config.yaml
n_layer: 14
d_model: 320
n_head: 5
n_kv_head: 5
head_dim: 64
d_mlp: 1280
vocab_size: 16384
activation: "tanh_gelu"
norm: "layernorm"
norm_place: "pre"
norm_eps: 1e-05
positions: "learned"
qk_norm: true
attn_scale: 0.125
bias: "all"
tie_embeddings: true
parallel_block: false
init: "normal"
init_std_qkv: 0.028
init_std_o: 0.00526
init_std_up: 0.028
init_std_down: 0.00526
optimizer: "muon_variant"
lr: 0.0135
lr_mult_qkv: 0.4
lr_mult_o: 3.0
lr_mult_down: 2.0
beta1: 0.9
lr_head: 0.0103
grad_clip: 2.0
warmup_steps: 0
schedule: "wsd"
decay_fraction: 0.893
decay_shape: "sqrt"
final_lr_fraction: 0.0
batch_tokens: 131072
seq_len: 256
doc_mask: true
train_tokens: 451700000
steps: 3447
dataset: "wikipedia_en"
MLP neurons of a small language model. Each row is named by its layer, matrix (up: input weights) and neuron, and shows model dimensions 80-271. Each number is 128 + 24 x the weight over its row's rms, rounded and kept within 0 to 255. Numbers have three digits each.
After each neuron's rows, "fires after" lists the tokens most often just before its 100 highest values on Wikipedia text that the model never trained on.

L10.up1229:132161132090121124133151151109115056129121114136084135101132043142123131094128125124107141154132119136120093146131158121127144179145141137132147071106126075150150146151106113105127089148119121170170136168133130120143095139131120148155163125114176093150139092173150154108110140110139114117147113124162126135100135135135145141110142157138126115129163125140071094146123126164153141129116100093113115123132106124163136141168111136110096136184146105087120133120142155166125177133127089111107113101141129134114130131143098140119115115106091155137100147098125159109168122135126146161
fires after: "| ", ".", "\n", ". "

L4.up1210:096108110119144125149112122162128182144191125118114121107112107107101113107129124161159083108120138156116105115124109095115115100107127150096158144141123179070099153138148130165142119088140129153133116146124107125094126124088136113124125105122169124123169128177133166140117150160128150136115131100144098112133184135176115097203130134149150154128123123147162125132107081084118135156135126113142103161120121121121127127140119117145121108120139198127105128123107117149180151154139109158126078169136074176141124105119114126144161171138130148125081155150124113096130084101132100155
fires after: "the ", "The ", "a "

L4.up294:123108093155098114084140158132117151130159083156141114141133134155114129125107163144132140141137115146127116107141149154162104154144170134083099140099118153125122109108140130096129134083132108146161112124166130119146134095158157136101137138132133078106177173145112156119184193130153139159153132097105111109116110137108106097085132135146121142118149125134089160115108135159131140149124106122133108087114129115123147139168109148128139156113105134100114112139135130118139158113120093105085098137102106138102145150138117173065129158144113080119101169123129132140113143143116077108
fires after: ".", ","

L5.up595:111126155118115108126131104098174104095167157130148131139158098140134151131156151093152165129120109091085132134120122177121131121097110172151165160085130116135163147116091098158115152144145095118170167087100151158132113161107176102134109130139110117139171154103190143167154133130139147069091162136101160151126117111145107150106124181117112118130100143137112115123117146144159133131154093097155144109156146160104103114145180103161089148143132099092129140134125135158127169096102105139119118131130155100118137074132133138139146135117103115139141117133109112127152125133119125110
fires after: "the ", "in ", "In ", "and ", "==", "The "

L7.up950:164147135149099155128103133138151124118107139161151163131111162133117107114140127140169157114120132134110171125087152093115135125143196167134123144133129154177074094168115135123148120101108169089098124161155146116094119160138131135134131156146125136116102126168122158126164163163101083120138107107107114123129179090105118143135126104070102148115123089127161122125195105152122097115048113111111137106105089125129091138137160149120096148124117119123119127101150135092150101141145141166142103174111149135107103132160105123113135119121143090119108119146175112121142107138133136120
fires after: "\n", "\n\n", "2 ", "=", "3 "

L4.up378:113136088119127137115151117127102139077074136142147133139149120144148116109140103168119143095131100151140112179141159143109102100119153096156133109116083151138128139112116143127113096167134151128142122115116135122090128117138116126140159130130117104096149132119141102137103122090126094087167126134144091112098122107105152092088101120127117110139114149152129140153089130105123118088107140158117102097154108092106124156163140151134137121125126133076133122121112115145159127188159107164100182149138149121130102144086190111150129149159144123174155132150162083123127122072140113100
fires after: "; ", "| "

L5.up31:096130145143098090103166119132130128136126135127125168111150107116119153120090123102138118133172108085142133140146140099107129089119110128121141048120138108153148093100113125159122143148107121097134130097130117126122106124106127143135156150183121106169134108162121136152131096141158081157099092110133121134113135128086120139127146127113154091118169115100134144137145151104106097131091167107082141147094146114148108140109088155185159131150093119157125159131145129112170113131119128142097104155157136164151151115136113135141207124164070121133135124120165128095154157100136135184
fires after: "\n", "|", "."

L11.up508:153139099132109150142132116111099092160166070172094157134098115126134131106145157090093132119191115085168153137117130143129136125157127109113115121112126150132152115096130106100151133101122096165109102120130090099172132145127119133125111147130157133116079150116150160114105118132172121133129125148112090111124112097160127144126076150113110151084141137106122125098136131130100143124111132123123125124155125145126129124124128153102113141145122131158147128132132097063148123124137175092138134133135132141127173136127142130123103194125134081118107062130148119110100107123159116141
fires after: "| ", ".", "(", "=="

L4.up174:136156160125089134104098183124147171132163140145112130112092127128071110120114113116158123108109095133104106154109106091176138150139115130156116143133100124105144171113172124125142143163123168136135107116136105108125154172156133114122104076125090111115151161133154145069141165123128167113132109145111083128142138100152123085115127093131107155144157116154149105146107112113140152119150151120158184110109133115118107138116117111100150128108136094128119115107146104116102152105134143178109129153125107103111147127117153117136129151124109131126132142121116081139101180145168144138
fires after: "| ", "GF ", " "

L5.up440:090148146093078087156108115128162107110130123125135120153130112143116111155138167162131157099100129164154139139120146139165133079139161155123175124117129108080149135121126162068131138096133135138114110167128141151144175139150133124183101131088093136087125112161117137131157114154112102162146126114096143103138130090090165131136179126125147116160120127161103157152134126124162157158084134109123149120114080132132163107078117130115128165103127110110138109132159102099100089136138089149143125143117111122141121093158133121119093140103128137123157127163085121085087130125134143171
fires after: "the ", "The ", "high", "th"

L9.up885:063142093126099131102131144156099141119138134137107137144098077154164132165132102140179108121134140135155158178139139139164112115145146132102104132163120109135140103136159142153092123089118133130138139149152144143124086155155100134181062136123139104157107214122126142143126126126081138100147184138138125092120108120108143120124104142125104137140148131128106139110110116104151100111155144127135147123094132113099148167144169161096147141087111126107139102116185124130079160172131135132107129143106134088128139127145141166131146117132141135145156098110146102125087099114105110162
fires after: "| ", "2 ", "1 "

L5.up65:149138129133125162138094105132110091090113119100093111090130103126132110133151120098165179101123198126113145147149115127172144115101123149153102162134116134134105142167147159147150150080120133104117157110137142098149103155180103134114110079139112142120135147132165124129180116139152160124121126077095163123122123091142098171167171116100113128135127159090104129087141112114112158132183105133124104097102148128170137121140144177123132094128111117114157141107128101144151138165139109127145070162148093093155097171136139125107095108145127132111085080122107146132130144104136172107
fires after: "Al", "-", ":", "00 "

L4.up1153:126109114139178083108184129107137113163149132121122098134110126148114140128097153158142132079122117128159117137104127097064106156104118140119173135145128128104106100113116148131132176108150108160161144129126140130157130144146137144155137121112120099089148105142116148139144143123124095121077143165132126123112100114090102178139118130151136091136123117142132128116121103180105143113110150153118123113159095126089145081136092139124156119105159150142127144136186118122112137157139159103169057130144151118142134149117110168117081115144151135190106128103162137103136097128111152133
fires after: "the ", "of ", "one ", "first ", "-", "most "

L10.up49:148119136126127116150128129123094141129141106103127142057137091131109130097157135132133171097100131122141154137151111177153127124127100166118138158096083137147137134141161150148138199147117133133121170116121149108156088143122079134126144099119151104118116092125123173114116076085115152151141131112163077126113129140164146103127135119124096094104149132148159137123170103119107130100118133141097127112117127133152098116124106113124113179128109110133083131142183099148158110134135111149077134100127145103146147131110134115163104123161132087105168093080121145086145105135136146143
fires after: "| ", "."

L7.up1040:145170118138128152125114137133124160127145122127164129080148133124113103148171112138160134105135111155090140127120151162151156138146125144107171161102148111109092142130122148125176103094138127133125124172152120091167105117076112093109121091111183110126117155131136130170127153131131135113145153068090130129148165131142148179145105100091121113133119134151140154105128127142117142138123115145090148097114123158120076166140150151106106144131102136135089054154155152108105138114157096080131165071130107143125095133149126127142118126094098089139128129124129134114132167116107139124
fires after: "′", "| ", "°", "- "

L4.up206:145110111122120109132175113131107158166146141136100157103116134112133178135128181098131140103133113104129132126091106083090129144121123156183125145123134137166075148087166109115123166159135141108125174127179112157126114167097106130115147136126110097139154156124132099107176161129124148150107142159139111137187092127142133091118127139151122118126111123173139082156122163130156125129143127111153115091131117166149095101140085095099114109121134126098112164155093151107125151139124177122136169111134139097115127138150102157131129121126145131163133122117153096127099151137116134133
fires after: "| ", "; ", "+", "1 "

L5.up92:153108106170124106131117098128136128131131110080124131123138114101135133179118135140145178167131120149128130130119151134138170112170123080145128101070127132131108115119111147146119123119106121148111116122126129110104107101134134097095106182119155124175116147133138135075110140133111143103161128130117096135142145161157117100131098099114158113120119165120143161129116156081093117114178117125154103164096130156160147126136134084091083154127127115172115139118188107151080144134128169102127105141141144136149146154149123149171166123156158113155121108133129087101141136144119095170
fires after: ", ", "and ", ". ", "which "

L5.up617:126131150083126132122159176090150151124142143122077100118144117108133120112107135108187133125120096116119097086125161162101119102093160107139148122142143115082145148149109162113097100128168140143186130143072093129153097152109106140114149150130132129102136143135122137115142117114138130123076113114113119118110130105111085150133142109126069151129144113104110067173173142105137132119122120116131113109108189100145127119163162166190147144136100147131137140148115122090148130111120087110131162090164123142114123129073161111130145128164121144149138159123133086106125106159111123086
fires after: "the ", "-", "a ", "The "

L5.up97:135135095134092148098133092126111111145130114167106143172150151105123151121139116152137146078154132123110114143158126095082130157087056155095125136115126116136172103165113149090128118089113108102145110156139142127149127106123126128196127134099153130099142139086160133170114111110149179141130126119121126120146129151091162120108152137133132116075151107121115126113121140136182192096114118132091103124154137126127136116144151115103130101208126167108152132122177120133131143131131118123128106090150131117138112081133162147145097145106179133100132140190118094119129130148142147134
fires after: "the ", "and ", "The ", "a "

L5.up797:124153103161155158143195130109133141168126124100147134128145168125146109139138177147171101123128104125104152174124083109127185111145102119110145143187102121146078093157125137116077187113117115109171153148109149110101156114146090151126169149093101109135089082145114160108130127168168156098123140092139095151128124134144119133098133110114147114155185095131125142132182104094099115110123177122146137140124128168124109144140115125138102143119111079137109123120121143122113140122116094183120125151113106107112145132120101149132119161081101173157112143083112156129125129129173147152
fires after: ".", "==", ".\""

L4.up1216:120155151088100117139116150138130126122143115099147111110121135140098134055103113129123132117135124116171150127115107160082092132155147127095132131108118152128127186147125099116149101128132157093120089122129063132138122127130076150124172152103144162133123142130176166163132121144110102115138153120136179127126105115102111156107143127169132146147144096153105117100125123141084165154111115143127090131138119123158123106121119098111140109159154126163153132128163141071124129125114146144162183119178112090147173149162032124105123153135129135119134123109133167129150105113116152130
fires after: "0 ", ".", "born ", "| ", "ft "

L5.up1189:121140152166131104125183122104151120107158161123145108137127150113119100177111159149116097148149090127115138135181108152152123099144171127105120134137121146132080092153112115083135138163179150165120156108086134112100097140169127100131138150114165121139084133163144142118155115089162098120090085115133153133151129132113130088147073143131153170139143094152122095102135095116147122119093101172121143135120106126119079085143173114138090095110165071121165141123155092123117110102175115105157163096116120147153096102141115124121158104119130118077131133124120167178117125114117111106
fires after: ".", "===", ")."

L5.up438:130126146103099154111125159100115111163100124154150166101143104123172143135098163107137148141151129135151112104114124110124115088126172128132182132124116135129116107109084128168167120161155155116165138126112140125137091105140116118085099098122122137179144135125120148151140145152116135131163136139089114151112115084137140093139111085136117158123145121125103146171110147119123110142172136128127139096101155120085107119160126134149088123084135119148135140107125107080110152123132164111140106128104119111094088144062172166104144122114103095098124079118133112149137154151157102085
fires after: ".", ", ", "of ", "and "

L4.up1059:120135078152097100141178093119135111103139098176133094186141133090148168138113130052103109113126097132147127095132130121139084106136120111136089118129154120133119152110090125141121133100150106124136124146130155145122125134118115133107131122148135061115117142153165133082131151137106155156183123145104124123135165138154157139125104131166162114122142094165124116157169134139168126136107148148103138135129135191183135120175171129146155112120126152163092130127131130085116144103143077126122103164114127107160118137147123120093128127113119110139141130122129136140108113126152077106
fires after: "- ", "| ", "\n\n"

L4.up425:088154157132127079134144142129138139156118134139137135112133155108108122130106118102128146143104102103092142110127144155100108116125164156154166139153140122093116100073129167122076119135145158134164092118193136131122101104102127121154121100120166087127162120093159129111083167174140131146168142154075075120160117100126108099135146098108168133112153131105133128132134103119132120142121126091144119159121131123158139119129118119178133131133123108104146138148145092127118126076160162150130161158146109092131099149152103125086101117091139132149134132140113131123124129130141166151
fires after: "| ", "— "

L5.up436:129132127157137100165122122105157164101131127107150149136160136136154093173085104148152143124123115095139117160157150156116151166131094156127095149120138124127161121141071122132122104148150104086148111107118165107136108151140163145175084133097151162082079118113130144133111132110168130095080140102113077118133118123142165167137153111113138125132130092106114117140138116121141094165091155133120098097115106097115163086125131083178139154160114130121101154141145112084139143132144111146146151124132120076145095113150149134083083143113135139176106149144136129171104096139106146100
fires after: "the ", "a ", "at ", "The ", "by "

L11.up1058:086149151103092120124104126154148107168134123119131141133185108108126104148147141131091112111114146144121112135188132162143110122192137094145134146162103148146157112168121114126154100136121133182121124137117097133123117143149155136148123155126154110121121130155130108123102151105106110071085148142139136127121125128136124150110124130137128102115141123119124147138125132094124148139074122145114108112152083104092175094110117149121120148127105092153107131169135158148127122162124127147134109107142170103096071120163116105159100185129064127120152142127127107142113073135114118144
fires after: "| ", "- ", "\n"

L4.up1260:153123104112188142145125112095134151107120125119114094165143156172106175120117163101079108135133082136122116101125137133087141145109130076140110138129110101120109118137109116141151136089112114141121101152136166128101118155119112159134080121134130146113064110173126109081127127084136118114119097183110080130061118122092129147106164088121145170130176135157109110160145144178121155144185127143115171156112104116151114149104146133091132169119095151147113137143144164150092148134145128134109128112130138076154187142127116119103109146144144081166102126115141157148167163124122134109
fires after: ". ", "that ", "which ", "\n"

L5.up661:103131108128130153103162101109106117097149119153093109156148135147112098150111130153135080102111102046132141156132121141116122151155122162128131095200067139142126095161106123125120151091125155158164139116099130127145145139117126120124130142128135111150092106170112123092144062101082108099143105086121054118106111112116108143081122115133142133149166115093124117122134114105111139095153135146102127133140131124137106091128128108136124132138160110114111153112145167143117107095137090188134126137104133123097116136126136149145173141124129133150137137148099137130178137084152146149
fires after: ".", ".\""

L5.up496:091115138092113152120154145130154141120129121169142109056099138148130139143134139122118141128163130128098113125127174135121175145175153145152147119128119125125089120130143146076129156111118119118124158116141077156157132115074154124121129111113107102094099132148134156142127159170157142159136117114165089110143096092135110124116105137181138122132088119174131143122141104147122135126139115118113111150152140072123139081147163139124139116132149126135147140105121120118138132126168142131142175078134134119148064144158100108121091113091137153108151132118104128125085128131074149182
fires after: "| ", "; ", "0", ") ", "″"

L4.up513:141134111085125129121130113152141113100112144171106107121120128198172071119127119163101167113139137157118184144109139103110114164123156147119137189115144128140118140159111194138131163093137142110144131128085124181128090115086134091140123153117102076151178126162122164097101106113119139129098168129107161141147147137158119160138149128150118130123166137118136136155116121145119163133115151124137100132157112125148153125160127123107119149122135161105149118137113133112112141165159102102124144172111064098128141162138139157130136135133089122144136114150115115134150138090141110105
fires after: "the ", "a ", "The ", "s ", "| "

L4.up849:133181100123113095107173143134156127148147094184143126113132115134126119054153104147154158120127122160163118123161173166105067139146121125160119137136127113120087102126127150131138184123118113183117131124128126110155108099099136123140122121125110100145103143130133147117147135141099099087129156135124100096146134108146140112105120127127093121160152152120171133122128146109164107121116133161159113110087147092135127107135133134139171168137112069112089150135156091100139154130167091180131120144120150131141100167163126136124104186136174104158102173111178099152133112112147143163
fires after: "0 ", "1 ", "2", "2 ", "1", "0"

L4.up1258:130133107120129139109120129154149137125123197156123105148181147200135126116136118145096148153167125116130118154144165109075151145120103138133165099106118141158173142135093168100091159125120101112123118118141165116155136159105111137119120126172120087129095172102143121151143107135082145121081141123149147076122129176152100116107120133129140117142163121146112127151123153130127094064119150140121104097148148150126175090130122145117136120076146084120145074138123125134125147148120086145096121135133107136153112106157094167138144122118157121102135104102134136135147112143140131125
fires after: "| ", ".", "a "

L5.up311:079163136128102118138108110107104123124149137115149121145159156137091144143112156130170137171130128143146157098129123170164131095103099141094101104100141173158119129137125144112115133087076132094121123118082121116118117125153138140114133095128114137108129173128134147143176120109100121073171126118159078166141124158169134159150135156124113149133125087144162132154099101138168164170078117131164067128111151138098148120101146109140155155143106127115144135129209114115128136115117133109166119091155181177102066129142127082134111159114118109103124095097119124158090135118138177124
fires after: "the ", "a ", "a", "J", "an "

L5.up1131:145101150130144125160159113118130111078166110120123135140120146129136101141144139105133070170123112138119182132109124124133091096124158162127101161154105133127175159130157159140095092114169140120106144104125109113103085141139178115140106181148118130152099116132148093140150150115089093104125128107093136112114123077152151153127146116150155181089112138133158117110111132106131128123075133163130116105115166101135142134143124106164114091110135141083147126134101093139136089070136117107129102141143161140133146123133113138151110178115111097110163128132137128123145101093117132153
fires after: "\n", "\n\n", "=="

L4.up953:155156090086146091100133128083157136123110133089111169111098095143103104109089135136154156104135121180116142131121127127115133093140111123170120147117123141124110111123125184118107136074121109118193154115134160115124172127104099113140091110134106138102135150118137094151137132169092105108134181121115136127122135136095162117124150158137139104152179070136137112179120097080128173102082147098111187112132143168145133113095170152107128096131115123143099109175125163131156107149104118119154129120131136143125160127112101142096121139155136139139139091150127098109111127112121105162
fires after: "the ", "of ", "="

L11.up243:134139156192118137117088142109098131141133094126110114137141148114098132106154150090083090178151133125147106135142123099160125149117148132139132131164142111127131123094108116102131143125119106138145092110124095138142125180142146156129137105149183091180110134102170144113101093110134112084134098115139128118167131112153145130117140146092112142134128161143104153095165107103107129139090098125087133206094086096118111112126137139139193075138145080137096118121126138130126120108155125136126114099096141123114153116169138127089104147110095105126113109154182156161105117129096157174
fires after: "| ", "On ", "on ", "/ ", "("

L10.up53:160140159162138138138130099127108105131119140129111115104134142139098088072086142146151117113083145137097117152108090124142116166179117139156098127096130108119120132138125124095139091087128156116140118151102109129126112124152064114124132123184140113129137130151187135097132202118131128132106137129148148143185104121134138130070093106138131086154105119184146126140134104110116170126115126129107141122074136161139083114117130098144144141112094105115187102146121163149129111125136138102123130138129101168123079133183144148137132137098140107120111161140123160104110140113172097144
fires after: "| ", "(", "+"

L4.up417:126158145145183137075149167142125143124089162106129096120108128146137123131073130152133094135139123103081153142113129094125168108131167138091102120092128129175082133132167161099085134068120132136132129113119125125118136134143148134118119150136170090106100087166149142151161135096133150136080067139115138121102116088120098133150151125144186130126128109131129109137122114087139114150099153163152126149138114146144104124183112129116106102106142109144109147131155103110114147113135122163139089068117161166121114098135161146096115131125208129161099147130141113126117208154144141132
fires after: "==", "===", "."

L4.up1025:118098147129173121170120148164136146154147128121154123114135111104145127119130171115134123119119106135134168132157086157124121121130132141104134115140158123121082147150136109146168156117159161081140128098127130135149173088130104155118121124168132104128127146159143151113167113122115136138078155162166092137151088126115163114114114101150130169117171140120111112095104140114152174097176151149116116145105108084118127124103124174139082093149078094126124115130111124173124105178108127145127093108133173146092100150142135129167121143128156119130158058088096089159123170154137164114
fires after: "|", "| ", "0 ", "."

L7.up276:067087103138109087151134103128105159117119099119115163159130143115111154099147131172158119134084135144112121186133119136091172079103144097135121092084132056137140132099118109126169107128135143121099137115109166093159115124164132141128142124137149080166139101119081102087134112116121145139133129158163150143136131167122134167155140161158128126110163145120119137165051141116098154127142149130088114151150127077127187138164100132109131120104077156138141130078122167075107149170153127165133131105142118099148116111116092121127136174128107090134115115132137125127147087142119142126
fires after: "| ", "0 "

L4.up404:108120122151195128134134183152139130112089173133113099141110136129106160094131136125118092128105081131137119123086091164131130118103154144118131130088101112163162150130122134114092153128118100138146108100112166151111127143104148141156139090152120145134146136141141162132093102131142126121091105151199098125148159120089092136121112144139122187122117117181112133138108143124123095133108105116157137121133167074090140102133136071111190134152097137160154136119147122105172172136108109145139142126124135125167094098103119099140097133138172088107150163103133150170180096107099146118
fires after: "0 ", "| ", "1", "0", "1 ", "2 "

L5.up54:097128125100145122176143143130113105102176133139129112139165133131115149147154181073104102135126139136126110148146163130135120124105148088150114133114118118131145104111118123104105119125166133119108139144087146128100118134125192148133177132115130156106145181122146114157144123194115128131126154097176088118060153143088139156125115146082145100114111130168089148082151126155147182122137109180073116136147092113118141123127109157149135102133093130158149117151140121138163132127092123102110094139147123180142144106173139127095114179115120116139073116162152117146121092167106179128
fires after: "| ", "\n", "/ ", ","

L5.up557:168130128125125101157116085142154102106126138128124114120138118160166133162068148160120116155110109122150104124096099131143110116095131142164137128125148085135145151176123130158106113123156172129115148128095088106128126127151135175133133145134115115119124162141136157118134083112189133119154149185142108116114121118120159138061111109128109173095147177118134089141133137095118110112101109089084151138125147118122125130108118132129116166145178096147131136131136138147161135127125171128122102150137127121119125098133145111122110126154172076195146169114127080162118146123105099153
fires after: ".", ". ", ", ", ":"

L7.up873:148114082181137140140132128139114112091113123127076114110120146153142113134133122155097124081089124141111128164070160107162161131139100149146145112130163094138124140111100134113143099103108163160152148146096134104135129157108115137126151122175107104161149130154120143137104149184127121100181103156106132140132101119106116127124153158122119134146149104101164124163100139122175113063128119149075139122117099112130134114158142131088107173096154118106162139125113154149113108145119087130086091152151112074138115099113151120121092100132110144181176104096092137115106139144129126119
fires after: "| ", "; ", ",", ".", "("

L4.up588:135100097090091143176110107129156148096125106123133126132131107090143154082116138128143132172131111117149110138167134101111104077116173132110147127150122136133143135136120136127139164137152070107119120132153144142125075173158081136173107101111125158128162152124094104124134094112125112113092116134106105110104132107159165116134142091129129103110169171103113121138089201136119133124103171149146098110150123141131117084116142151160092117117130117160152164110107147092121113131126168110150146153120120156126087157149101123139148104054100111147132096127153117124100163137119108157
fires after: "| ", ": ", "; "

L5.up1054:131070141139153131145117159111122124132145124089119164137174110135136120123101124125126151097145093135187128149099139164151149140087153089121117093128098081113170135156145095134123147113103127101146150108113170093158134153128104120157134172131123147141143083111099128101103112107085104111120145146144119102130116100129155118099112162166123115127131144140151119083124164147126104118114111148141112137101123197126161145104093119112155124176144072129173109113129118099114135159114131095105170132142083117128083151153110163137178162115164100143151108171148121188102123141132159151
fires after: "| ", "the ", "-", "Third "

L11.up1272:095138100104112147147137126106151143135149158113120123117094155080150073076129153098152162105102104118135094113122121135129173097137131103130109124132119144099119127094121154096114143157133170148091150134124110100119117134147095094170117107113080123168113180117107107133129104125115127101121085117171140150174125106112107103107090118188136122109156152090121126128115116123116125155126139188107144124147127151139119086134126124162127149151150141128155171122075136132103134126130142146143141104124114101122136139103120175139139122148155149182165156121211132126121145115146157139
fires after: "| ", "On ", "on ", ": ", "ag", "sk"

L7.up470:110118103112157157113149143147127123149150106141119145081149082105132136109117140138139124155113137136115128128123180147154114175183125129159125083125118113130100141159109149133128138094148142159163089090144132091162158129110137165136144127112135160137105135166095111126090102124145144123146143162147118144131171137114138150105121155128111181140110107164100123122141186122145134153123120162142141161108146130114115145139122104123137102101108090133125126088184055106125131156105172091119121126127124108048126146148085135106142168136186137138125071139098132130110133124113121147
fires after: "| ", "\n"

L4.up761:144123138106151099101127100152161128096100099129145133159141119130188163142158104131149136094132113142168148134122095121142132084164109106093108134081109135135115139129141128131123105154125110084175158089114133109112127168135087087095123131141146150079109127113131129162162108105148111125106181148124106088141119114145105096144133155102125143142156120168165163118128109129110113133124125111138104150123147124151154130144095109130149106138114129096078147170128146065149095109113150167145150142123116141138081148136124097106136104135087127088140125142119149109138169136113162132
fires after: "the ", "in ", "of ", "and ", ", "

L5.up1257:080122128148127096108118101151123113102114139171111131163159139112134075119140138139122083147135139149105123110095103092132128161145152146116092100123140113121112191125112110104140105107120118171126091158119116167145116103121123153141122126142105168155099131123128146161132112100081125139147120090141146094143112058162123161108135159092106154115128110137114155074129120140119116148220115122115120107127110139091162162128127203125138088100136149084103157103153110125126124122135098129123115113154113096121150145133137155097114167071150138146167111110071089131117148138128156119
fires after: "Al", "Inter", "al"

L7.up576:140102133140097153129145124118149124157142144103127125160179089106094135148167175121140138136110147085120090105102129140118166104142133111144127168101104134079182121091170152106138134176123101137148140110109128093145167162135106133132186126132097143145152103095172099109091147095122084122100119158086099097107129112155142148118158164134125121131170111105169145154158098126150133112142133113164107147115133119096129100144103132104158074099116124104138136137149159125125138147062123075148125105172093135122152147126099089110146107157151175138152109159133118152131105124141153142
fires after: "in ", "of ", "In ", ", ", "Se", "-"

L11.up927:093138104119079146129132151149165108102130154134073093091133120139130127131080139125173099099178122115118154096123135166140149156143110122128118144145112124161098141076170128108131121122102170082140128128131123188120113102107113187167092151106161117127093108143135105136102150126118117074157158121103134139110146094111137105083194146117125122122152135124103105184087124117131136110130156095110122119098126104152147153155137142118157168121134077096156147103094151144111150180129093119124091124066151110113133145150153117110112162115144126108107130119136081110118140131122110145
fires after: "(", ".", "; ", ", ", "-", "(#"

L10.up228:149162097103132155118163112173130144123092138153144122126099080127073172131119115084161129127112104137091101168104040126169111107156088141116100174111176132104135147164162146120144094141099150144143094142121117153123061143073082108104154138149145104146114095141163125167119163116123117148148135150127128146099060119158136176130136101110144140131120147162151160137136123124128118138110134133140159161138118123136140116107139125138119131130130108138145139127124138150095137147122124191104169068128140144100091138157110128139099102099104103155127144109090140111164093157136100137
fires after: "| ", "(", ", ", "0"

L4.up608:106127116125134155164132094116088107096128107162120122132101181107145098169149143107148150114117146082115146124179125140136154131134146091101146105118110131139111148157150103104170110122101146139118131161099152106168139128156126173129137152104150123160083132136153152117122126150114148137156147153098097110162112123177126109144149140091122110129130141168147107127121153115102183097106093136088104087154135109177097084135166117136088136139119113110132132151106107128146141117146138141118083176131132105180185168163146139122129156125087148138142104127118131157118110107112111164
fires after: "| ", "Party ", ", ", "|"

L4.up58:124074137134104138137166128102129139101111111142127099106146121105142098127190160129070134078186144180085117148151136110120143155131105107133142141155078114130123128143159140113110158102117148108171097088137136123114119149137133118107127122114088092123122085153114116125138113147112141104127110164148121088113170195135158168159119145137127081139151133115135137091105128148127161120173110149103148162118137128113125147099165139111165114117108089103142082113172092095119113129096123108088109094162149081103126139146151130148086102135111095122105146123110078106118119143082118132
fires after: "one ", "|", "| ", "Length ", "the "

L11.up510:105146126137120139136145114114106124144130147131148136111140151095098139122121166116156119139179097129156105132127102121129130126158132141130129135148106147131100117108128138132115179151151085122128139104118124122134130162094143149130131101111074125104101162084130124137127111141112128131106148121155160139132141105116151173127144072115120133120103147120131149137135153132055072133107123142136081123109138112127177111155111112074168145184114130100180155123107125125112125142141163109133111136159117122112143091104115124080146145126173181146130109126137139139100129101159178111
fires after: "(", "- ", "–", "in ", "In ", "| "

L4.up101:142174116089102132139158131115135129136134117145108140081145116102079113146115155099075115137126100134142164145127130116122139181138174093172143115135161109126123105135154083121097142126131164160128091138136109206108138130080119128082142132102144094104117090109135121114098174177152116150150124153095094113139144144108142083115115154102144086147143127100135137111118126119137109157143168126163144121091105134143155118114128102126113111125161086118148109087127076107125129105111140136122159117135141137110106095153120133112099132104104145187118144145128143097124097159135121161
fires after: "| ", "|", " "

L4.up466:125150111124128130119143095133128151151121135158096164147129144124128093113129095123132103149145151151125134175149145135167127098134109115117140129074077111120143096102096138119158163156131121124140159134144134096100098150135165124133109094180129095152120107129118172144139145095104115158083158137124122094119129130135123095163112122153131147127057146182144148109124169131160102150110142101133139083134136095124171123120118123094167114086158157122109092134102131108117156174143118103128104128131152139145115154140109145119129123044129163118169077137128144155082112136137146120
fires after: "| ", "n", "the ", "5 ", "t"